Weights of a small GPT-style language model, trained from scratch on English Wikipedia.
Training: a variant of Muon for these matrices, 576M tokens, 4396 steps.
MLP neurons of a small language model. Each row is named by its layer, matrix (gate and up: input weights) and neuron, and shows model dimensions 192-319. Each number is 128 + 24 x the weight over its row's rms, rounded and kept within 0 to 255. Numbers have three digits each. A neuron's up and down rows have the sign that makes its largest values positive.
A block is one neuron, or neurons of one layer that tend to fire together. Before each block is what it responds to, as a language model described it from the Wikipedia text at the highest values.

Responds to: Word after a name
L8.gate125:135139132089142167102097158134126101146108117087094098156133094130124100119123114170082131135135158138155157151112145125098141133089111138141140121133125145121140128159148121145121106133119107124160089156116147120127104104124076150086128133092151077128085131130131178149135133162138122110103147114055128075134148119133139142128110139134133126122171165123128102133110121122138117157145
L8.up125:112096116141170115119098073109147103127097154103166137137114154124104127147119143157108157155141161102142114142139129176155153153128141131181150113115184136160185142114144145128118131070115096102117106087182137164131138132090133135141121173197146119119164119125129114123164100142133168101110114100158119116113112124158118147147105101124139146138133088108148135097171145090126126108110
L8.gate137:115092166146179170135093106108096089145103107076130120130151109118135163134130136132108148152140147136113112121136127132093140127160124137114143143122144117116091121162120101119098185138131105119129167141143117189204169172086162085149120085113121114176114101175108127133152131133145103160113156132124138201096136148158122125086122112099174105135104128161129143109098118175104167088124
L8.up137:100146120077130120132142095153128131112110186136127113114127154082095124148113148160132130131123118122128171149080098149130109133110130121093157102158161139149151127168155128163153120109100178115153122151119108093146070162133194112106164117119135131109151108141125078130144068146128116145108163146098116105131079175138091132139138113148149137113151135166165131156105138172124109150107
L8.gate301:129078152110104121137115152122121169118115110226101073095144137129140133132120162123132125142159105155154126108159113114099161129077108141160153153116106130109128125125171138106141147138133169174162086139123088124118146137094146101127111132116099174167118154127122172146114144158135129134122173134130143135152149144138196167084109096150178143165111129112115155152125136090127110103126
L8.up301:116124107138133134103121147125141130118153102162116119101099151080115146128128162057166129127151125168147124165130147147113118118082104089140112135129085129165126107166171093114125144112119139144119044104152124135142183131125106174113127150117098120127139111155150140142119154150058135079134135098123142145132101143146110166122101142153113154089146122115125138154104122114126092141151
L8.gate339:119105094167148130144105168153133113119110137160145122130188143114120107143138109108119119181137103130171097111137168149147137188133108128129111154112168120147169102091059148165166085103118149108151142112161116124085167109135128133180157098128166147122170140151132101115128133109118146123108109116150128149153129094137078174096130107135133118137156101199105130156151146089133098158139
L8.up339:128129144094166121103116106147146116131120088143110098107119145171140144129159147114153157139107124097184118135119131109107103145096099140100142135112135120128119159109143137126106102118169103136158143080126152064149117158124141114105114135131137129122135144113125160118096154121091102085130110122156121121189132139096104149093095140114162114096130138103116160145155151137094087149117
L8.gate471:086128134106124084129074137128120117126105098152157121105163134141086135120121149108098177111165112078106124142113104094100120163184164100128134119129126122141189141113179084115122124142139151121095188076137120146133145103130145137128165112095142100136128115108114106097141104117143117103116136113116120190145152167125113140106110107165155133155177155160137160111112096086136103157164
L8.up471:155126140131156128121121115136161157147133134115128073104124112106136167153101141125174110115100117140138109193128153114153118149118161083133144115142136153155111141125116115163106123141171171143145125118113122142143118112149102104079118163161117153139158151079161112137100147143151136129135102117135137103116107166117148115117120155131115130092155130162157112126130124130106106107105
L8.gate484:136118089173131128130126100127105153135099085156106137142073106160141105138135131118103126116128129177130175112116117112106131129102099128139129119137126159087142116120120125131107140110135133170153143111111119119139155107094132121156141114146123091101124159133143150080129111091124134114145125132140125116099118102138155132089137133104104163099111122156118135147138136136105101149129
L8.up484:146112127126095152092094113163102116182136151066108135113162101146129118143136120138132153138122122150144067097115131108111135126130155123147122105136129118157153091146135144153148102132112171110119149141130128162128115106121174121134128125112132145104158119129148101115156149137096124110148095121173157129132090127114126102135096098124125104158133102133155132114156086160089098135138
L8.gate518:118123148141170129125142141140153105106104166157143138099177135137116165159135135149101102167161118104120117167154111102095161087129158107155182104151089156103161130123136084135127161139160134123105146143116124138084082145144143119121122142122125154116131142158050146150101146119116096124149128139177172170122181138101120111090108099146117149086124144163104125163095148119114118122143
L8.up518:126129107161118095132113116130134097135120171117145108141141108117140136139141160144117129127112177143123159094139117172100145129110133147121151117127123143132088114095134093126089132124130147135128129118119105101130143143104114090121114133102104204116143108115156100133100158151114087164130121143074097123106117150145154157129136072149165097117122129149185132102107123088130130105136
L8.gate622:132094190150086117131093119112119128113119137100150115174133112119127126148118113152121147135096136117146145104121095108123138082164157052103122116173103109148097086100118122129104157120152155103156124134140122102137151122131094109109087125095100151122113141170102181123148104121075176157096083145124154126156113122102115094069122127144137116113133190162121112126182129125152135133099
L8.up622:112111126081128120067128159161150127121112145128097101111113164091107132107153089100129152149115125110111086124126172142088178141133181092122133160122125074094154113148174137119096139152174142078110118126131159155140138096143143130110152090160113163059129139127115129105151141096090127107156072103135105141156163120123154154113101121155160143128099084142100113116128105104110077121098

Responds to: Anaphoric clause openers
L6.gate288:130138105123127158110109143083125141160118132110068143135148120171138166144167103131133141135095116094151146163092097129140113136160153161147132117091146153126095125130117099114087157080100144121124134142117174098142163163107154175113132173163130156162154157135139081119164152125120123098149129116117157147126160169154139144155121131111124121178140143134152132142127108126107153119115
L6.up288:102099140098086155095169133111133094138151129111127134150131118103137125126112146105067099121152133104109131131107106133137124145102133151149118111157125160149134124099168082130134145187118122129147161090130124158127113137161152084115110084121129107143108133103147167099148087145145134176169092185123085135141116103148136121128143134126157083115112134135114167153159137109148138157090
L6.gate411:121100134101145107125128091136138124104136175122140156116098106148131125102157095132151104133100166079142156142123132117129125123133142153090144126122103136159168146126111185147138148120126144132138137138130117137161095072165145148131111143132150100111129091146142111129132138106056077105165140130102158107059099117183111170147164147153120099119123108202147115111137127145117112133144
L6.up411:109133184132137132110087181138075118072128155144138160152146087107105137161131143143110110078114104098125119108162121054139166122126157161158142129115094127128109143165120121105141101157160133110117144126166112150127094100081137155131138137132129114135130148134176108145160124144136131141154125116112125123123078114125146111109086129150103140121120082151122167146136126126136113114153
L6.gate418:113124159142121180113153084142165129127142173161126155159128163097155158114152160149085170143124087160122155117126100094140149172140112107115098150154083083088097170120125133152152141110101118124151120131174168097104154106126128164148138150104147085154139134151139093155124143162159101072109099131117129093135161137139101162120110137077120128137116118132142175131113104156117114113103
L6.up418:145159110114118104140145125134117139094115146145128129090117126112151169107161132130147097102110149129137128176135141137147144137136112105168133182147132131150125123166131080099115177111091115116151151138141153126168150098188151146117132157137079105114109112165107141121157112177098121141135150137131162100164161137119053135125160157083160133105128117134145100150129186119119121122127
L6.gate554:107102134128122142151138159128159122134108135127140111092179129108118108165154147124123137141111134100099141131106101120116126080138106081119168136087074143125163094132077104126126179111142117137127133199135127108160123127105127142121152085101102108114076137122144130075134116099157161136152134162116126100137132148132107182149117183118150138147152184118152152132099132149117088124127
L6.up554:136147100141170134117154157116089179124147129138152118121120104113098125129163122081138086132125128121166126148153135159100107167115150144120168169137120137126145120122097155110119127101115110120144080143145116082149154140117137131082121110172136131072152135109134134119136142157135117166109096136054111094103124121092095121106147147101132084164132167123123157113156135095119116100133
L6.gate572:093132141111171114091096071104178096151172127140167147120098132127144163153154128117108135147102110112137188123132128092088114162112144127170114115112170109148150124108137123099151139158102163114135158172179122116145140099120128185152148132144107124176104184117086149148108110145109118072118144128144101126176099141119154174087154137109112136143126126131132135154120110145155138162117
L6.up572:127124094085166106130149115131121150152126140078143179134124126099136141140104120101134116177128129114138169138118170131112137128151110092103120104112163117103128089141141130112087120152136099138101082145164106149107134114095138135152147079074157100135136157121121112139160117097159120127106117131156129155143151136093117094080115102087126116105095142165137135115106152146123144101134
L6.gate650:166134095141129077101123137131160143142137155159137115109134113120137158095132119113113119163137165139140129170072125125147118108173135111113119142175101132113171115137086132120118150110115106085121164139095160091158177124141085136158116097099113077136129124098143117093133089111111149114123121095115160115117149150140141130133158127086109102150142099136126131146104126136123140138138
L6.up650:146120149109141137110125130175120120120131179109110155124135127133116139150149091116093163120123130154115130134172124135135118114144117131149112125137136133129064109143121150153142169124082104129121147152148144124141157116142123108146115121139090156115172127129155150135120120131129136154145129113178137093148125136127124150147154132152123114124104142131120148107110137132094121110127
L6.gate697:129122122140095106136119131135118119121135127142116162135133112124150169134077132167160130188105107117112153181143117196162136132121109100102126180136134095099153161094150139134134137100104138127136113139168115117127118147151126128091119181096115099158157147137131126140125144113142112101123152136119141115148133116124116151141133094116192149150137157130140164136103157150102084138132
L6.up697:126080117133102122127129138147132127106155106090142105096100145109141111132112137130152121153118099096133169133110121099094136111105142133106147148146141075159135111147129125111108164108083141093122123142150115116101144118142149137123129135132118122166156157152172121128107104139130122140149133135155119083086175116129126115152156161081135106102134109154099119104164125120104139117091
L6.gate707:137108117091138144100160111133132143075093132106209139062132115115110152129158146132154128149113127145139108116095105118159116089141152119100078125144174091103132111119159109140117113087122135162120137151123092109131092087109119112078133130127131105094140120158128142132128156118142161149120147162137149132131149135115151131121115143140114136169108135140130161116122151123124124163143
L6.up707:121114143110107118100148109144142137088151124149175136127114144160092105118092140164155094146119109141133090075077138094101142182170135158081103081141117143114092135140116128114111120136105117104124116186094127135130121099096139107121098160147108173140131129159127140121086160140108179141124107146132115141150132108099121095113137055173181124149154135129100144124161156139136136122130

Responds to: Final pieces of names
L8.gate194:112137076130124120168156110131119131101134126123145106118088125075128164070095126118133147119113138143175126104112139131174124102136119134170113123142155129150139126126119124168138095149125103174101118120132097123119126159177139130151117086117124161136141133107138175122133135127119157164122127107173158142123149108147107166141132124137172132100134145139159138159162073126148113136083
L8.up194:098082125154121100166130147123133090106128080120161162146140115134139144107136180104114163129104178150141141118122118141132134097131091138143131155141168114110167129084148158104102082144119091114134157092085165095121112119117138151171154093081120102097126106116135120113093142129103081138103088096120166171095141121126127138134085092112156108113142155145136151105132139113123142129112
L8.gate345:157104116150096117147141133104109163157101133130134121109104093100110125093089125141099119149116170122159128133128121118122124150133137158087075115097087143137089142134138141129134152111118133144102124128146069090089141125137119139091114157117113126093125103149113113107132114140145144154165115132122174124089118136168152113113136134123122144095119156140213090150137129140107115163115
L8.up345:169098097163121150094114147126126136126164126111142104148158196121125103089148115115137105140151149143130152139192149184155142142120136143118133124104122088165091114141141132102110178147104095170142138109117135132155119113121103175117075106107141113147136095108131116136136137145162129144144152105126126133137098138128143072084084138132144117090097145083093104140142105182085126135073
L8.gate420:128146169127148103140128089155097129130136164113149157099110101133124111177113141117087133097131164147113139140146155143147116138125093134140105109101135110133159128125086126137167129102121132134115128111146081127132089120132149139179105168116121149120159080103110121110160118185106100158137119150098162135141091149151106111150135119154159113087133199171147121121181152118150106106107
L8.up420:132140114146077118105122089123130074136127080086147110156117134150145166087125114130114157149124158142110083133100090138145113154103087181125139153099147092109110153132131124134085149141101081129154136134097098108087157175157135133112113126092144121154125125104141105082105147146119157138154104107109127127148150141141128099129096130146134168124121169138105151144111121111137107146157
L8.gate453:125100115170121143102174107160130121115116133094142111150144134127105122138142167151147186108153143128133125125144106150159107098102130100149136113184112135118157131142124182201135131159134129081080126133138135164157123161143151156107109111078107119131097126156085129109095070144144090130134162119127165137164082134110137166112147093133162114114118164152107122148138136124112163122132
L8.up453:122113098145140126118149094136119130140118142076123120140085085151090162167140151102138151135118107112111113116134137123142113120124127133157112138155120161128122150154105136147155142129128088120112135138100120138115126139178126146115111136137177119170094090149120140088100118088149102131130159142130125094125135139184144143124153056122136161149107149158134121094179183142144119178105
L8.gate601:118126148100153133101095110141131103099132115136140107106102120147090123142152104102115116107121124111190159166127116101150090133155142107129115127148137159103139115100125138120137149094130076101094133119110115142122132137108132126100133129117129157096103140136120093109134116094119175138088114146135124131152154131145121131132143132099146086121176194149125150119083128135112147163112
L8.up601:155098141150094158135096111174143115157121127136147127146165087116114136170116084185149101124125115111105106119103093133119111127118101127126129131124157134121119121144142136117159118103131152154147116126115106107088157093143158139138123124159139105097145168173136111135103112100119155126163151184159174123163129114174125086118132107126149142097158122123108112148105136160094116142123
L8.gate737:120138106103136130119129106143097104116136110108105131122094129135117140084100098096187130142104100124072118138135124115070109103174153119150104116137127113095112168145088166095123136144133125118146128118101127142135137132165179108102094082136164136142109126133175129126093156123147161124135128125119162074110139143111156192127124157113163167115112108113125167139159140134128105132105
L8.up737:082120168110115103116102120129132115133092147187133139119140130156115122112124126154149122122163142159152126127127115124142110117069121162155132123107113117096167147132164144113160100121154118106119113115123084142145099142089105130203086163138103110154145142125130125098135107139131112111118121123147149135103115104124104121154128145107147146104129142140084147123116122114134102146112
L8.gate769:167145118089163120112164107154090104122144154155113149111142155174121152143109122148137103094117129094138129174122103111157142130111137119150117150153104170149139098098140177142125120112151103129094120140076078176080123120104180147148123138156126145098121100179110149122140093116127115096122127106121106176152083098153156121116115130120169120108095136142122132124124182160167146153110
L8.up769:112099147151176149142133162117164142114100116109102077116105173119101130092131095140093162129110115168117127109125155143122114127164104122119105112115139137168149144149149100100132104161109099114136105125124131139134149084182117128120121167119174107105169105137131131143099150144163114123108122140118068110130167155157116125134111158127096126147103120168141098121173151131123139131173
L8.gate799:119099113115157112120155115124123101130129168121126158147132155133130128123104101145133167144075164159115093170120139150116117123105137128118055158158114093146132102138110130148132147110101162116130113095098089153120129115166128163121144114154162116119132107117118113107126143158141111142121112135152152121145128104130118090148126144134116135141144137120113120169096132122111132120109
L8.up799:120108132112184130110141153151123130164109141140128148122112118112136114122162105111168090144132143159135119097143112171154119097106110163134135124134082133120152119114172155157107150140102151156107138103124103140129134138113108133128111152135150134146095141125120160104159120087121156101117147103137107172094150140138154162107113125126125151145135157129149115123134167146150124174091

Responds to: Ending of proper names
L4.gate62:143105139130170117136133154120121138109137096125128112132163132108119133142177156105117079148123139166138109122138113106181156091123145138135127113124159095150110070129127142146108099141110112127100129135074096124203132117118110135084151098138151089123119081156123148118109158152133094142114116095115109120103109132089178109138131120133178110158083133145150123120178176141071123174134
L4.up62:129111120130146147139116145125131098134128158110109154120114145094121121128130117097144160130106150207123067090118101157150127108169136110095108152138140069169120075144125098151144076165146096134109153159109114136142122107085124097129122120107168123081100106174127145143134108128119117155107094116134171100147106154165102120125171120132166115090096134142119120115142147102129137174160

Responds to: Word-final suffix pieces
L6.gate61:131095130144099176077106145124096132131096130148118114189196128159136105136134094118110122083126109125130139158127120115158107130119139126146161132159155174116109118089117124145167108128156117105156136170127160141123158109115111137146109135120123109106089142144135116103117169173141150195161088077153144120171094128156127126096151130136129132132096096116140120091096132134087128120116
L6.up61:118168142155129083127139141104137166183130145122124099163138144121146129093147125121092119082152078163153135154144137118104106096121120135132159095132151141117095093134059204114136104138134117089115120134110150152157097115161094107140121136123143117091120128091158113139120142137125119155128136101143127105140128122111105142148147125127106106149129078132097096123145096156085132146092
L6.gate321:137160136116145169119160137106167129148151124155113106153131141160125122123130123167112154141062158117128097114115117152118136121138107083113181127104108124099182115123099120128127138157113123109136161116134117138126080104121179170089109135139140136129121119177124172142101104155172151043146130125098141143137096114126131194109162136090088153122143080143128129127133145181093110119096
L6.up321:143105191121103170123173104155137164115075091162137157147133151120129140109147109123126161119176147141102133145118123176140141169120129122111105104118141078147073096119119108123139143138109140108154129113120083095140131097141169130132084147125153190142137113065105110108141136125099113118134181126141130113148117140177147136122138091141168148153123148126071166096147113108126149109097
L6.gate505:178113117107118086125181071130107103148120153116119119122127132161109146109139096096125153107090107094165098152100164114166100127139126133089115135130174155125111129144161140153094136093141084161145103076147098159131120087099145141129120140141167138102117138138144124151107120091127158122146155165134146170133116138154154108076123119109126102119158099144110167111135113119151103160113
L6.up505:086152145146142133154132136164124119138115093156098163100144113141143111126139156169105130113111116144113146153118097138127139117177130110150135136111118089106126124164125109131115112135138148145083124157113104141102141119165160165143127103161072103130148160137074128082107107136104163113076115096106082064156105114156141114166128179094129151158123141122129122139098109128119096146104
L6.gate537:137106156120132101105100117121140102130129079099124136117081153174119138172130105103174121161146122081103117070136130118164142121105126117146147146098157156102163144089122166150115153148113164122112128097147069118066128136146128131137130135110102128121153138160136110149099110138149115115111137145149161106116101128150156145116113156187114097105106130121112141132055126143130161116117
L6.up537:131149136098122127128151156078142124110109146102151135150116086097120122125102118174119134157142127132125159082137171105104117111119140128116084131153144093130129169093105158139118150121162109151130129084111113122125136102137150122162101125106123108077116113124132090134168129138106164126163125105133102158114131099145151106156134140150132128083157125147097130150106129134115151114100
L6.gate565:163118130144138076113151118117144124145116165133148159125106159076110101110108195141137143120091144163128121125140125132113116137121135120134114136108159127111099074129140125082105176083101074132147115162131102161107086154105142099108091129127101097134147152142158179119149089091135149122161120132096119123137146118173143115161127083095156171119105113131112146129082141114115110133133
L6.up565:158128101094129109161141126140123162120110119094118112099133136124142144135119119125111170068135085123173112153111170123103107107133104161100130122122123184161120150124124150098113124108137121169139169124098168092101155120134174108159114142143147089155157145129115160120093122146122125101128130130140121147154093143141107130099108133082112127138124153104074156191159167148100112175159
L6.gate665:135134143099110107131165126141174134155113184070107099110115136108069109178176125117166140145130122127087133130175103146099118098104107097128113115149116116098116108123151139121155104155127110136132136123103138130122150071164148101091137103130123130117160142160129167126132103160115132085159176096101149122127132129097155101130107161122169085141168131099131116147101154136122122122151
L6.up665:146163114115106110137157125097151128114097123130155129154116125111141131131159144094160151124142096166098073125154134152105177159122116125143146136064136120148115160143128091141130115122087097124084134122142141113155106071140189174120091127104120103112087180122124131087136117143152108118139165084152145127120087134165175166138116128171130152124144124144102141132117150124143055101146
L6.gate698:133095123119129150105118127213131163133123129153151126140156144165158084139127161096082163137118124158096129140118137135171149068099137127154102106123163129115123165126158141150122109114119129096132122091110118163125087123128111152140126191061142170114166153128191108132104099113104113172120176131179111130184132159157142169125141099151147129103114121159119095107124134163119144110122
L6.up698:149155152138136151112150131155121155117132133166153152092111136078132160142107142113159144136105152122094077139112113135141137123151153149147127099145130140123129096140126115129154126154150160145136131185084107148142119088138158126142108148171116079172110096136119099123088137133128111107097117109127109110152090097154146136121104157121147174100117145107102164099087156126089119151119
L6.gate761:141120087138097130121165111161166087142084190103150109142179149171104136100131101157167088142146141110166085126091154112106181124157166122107130075134105158120127126163150128137146121108159151101146134134163157140115088122146148154137113132119177162151125136132119083140131124152090139117090183149161130108125167119142127148141117124104144132126136114142137146150134124128106123112102
L6.up761:137083137151160090093126111157097128128085120133089147082089164150129175114180120099102123135093113100159136136140128110122166142103163060111148110081160122093135144157174141135106137085104122155147157132109104135150126126175155144163169110159133124165111107129165108099101121169119130098131159129132163171120094088164111145153102169140099123131137103120151125125149137145140128134142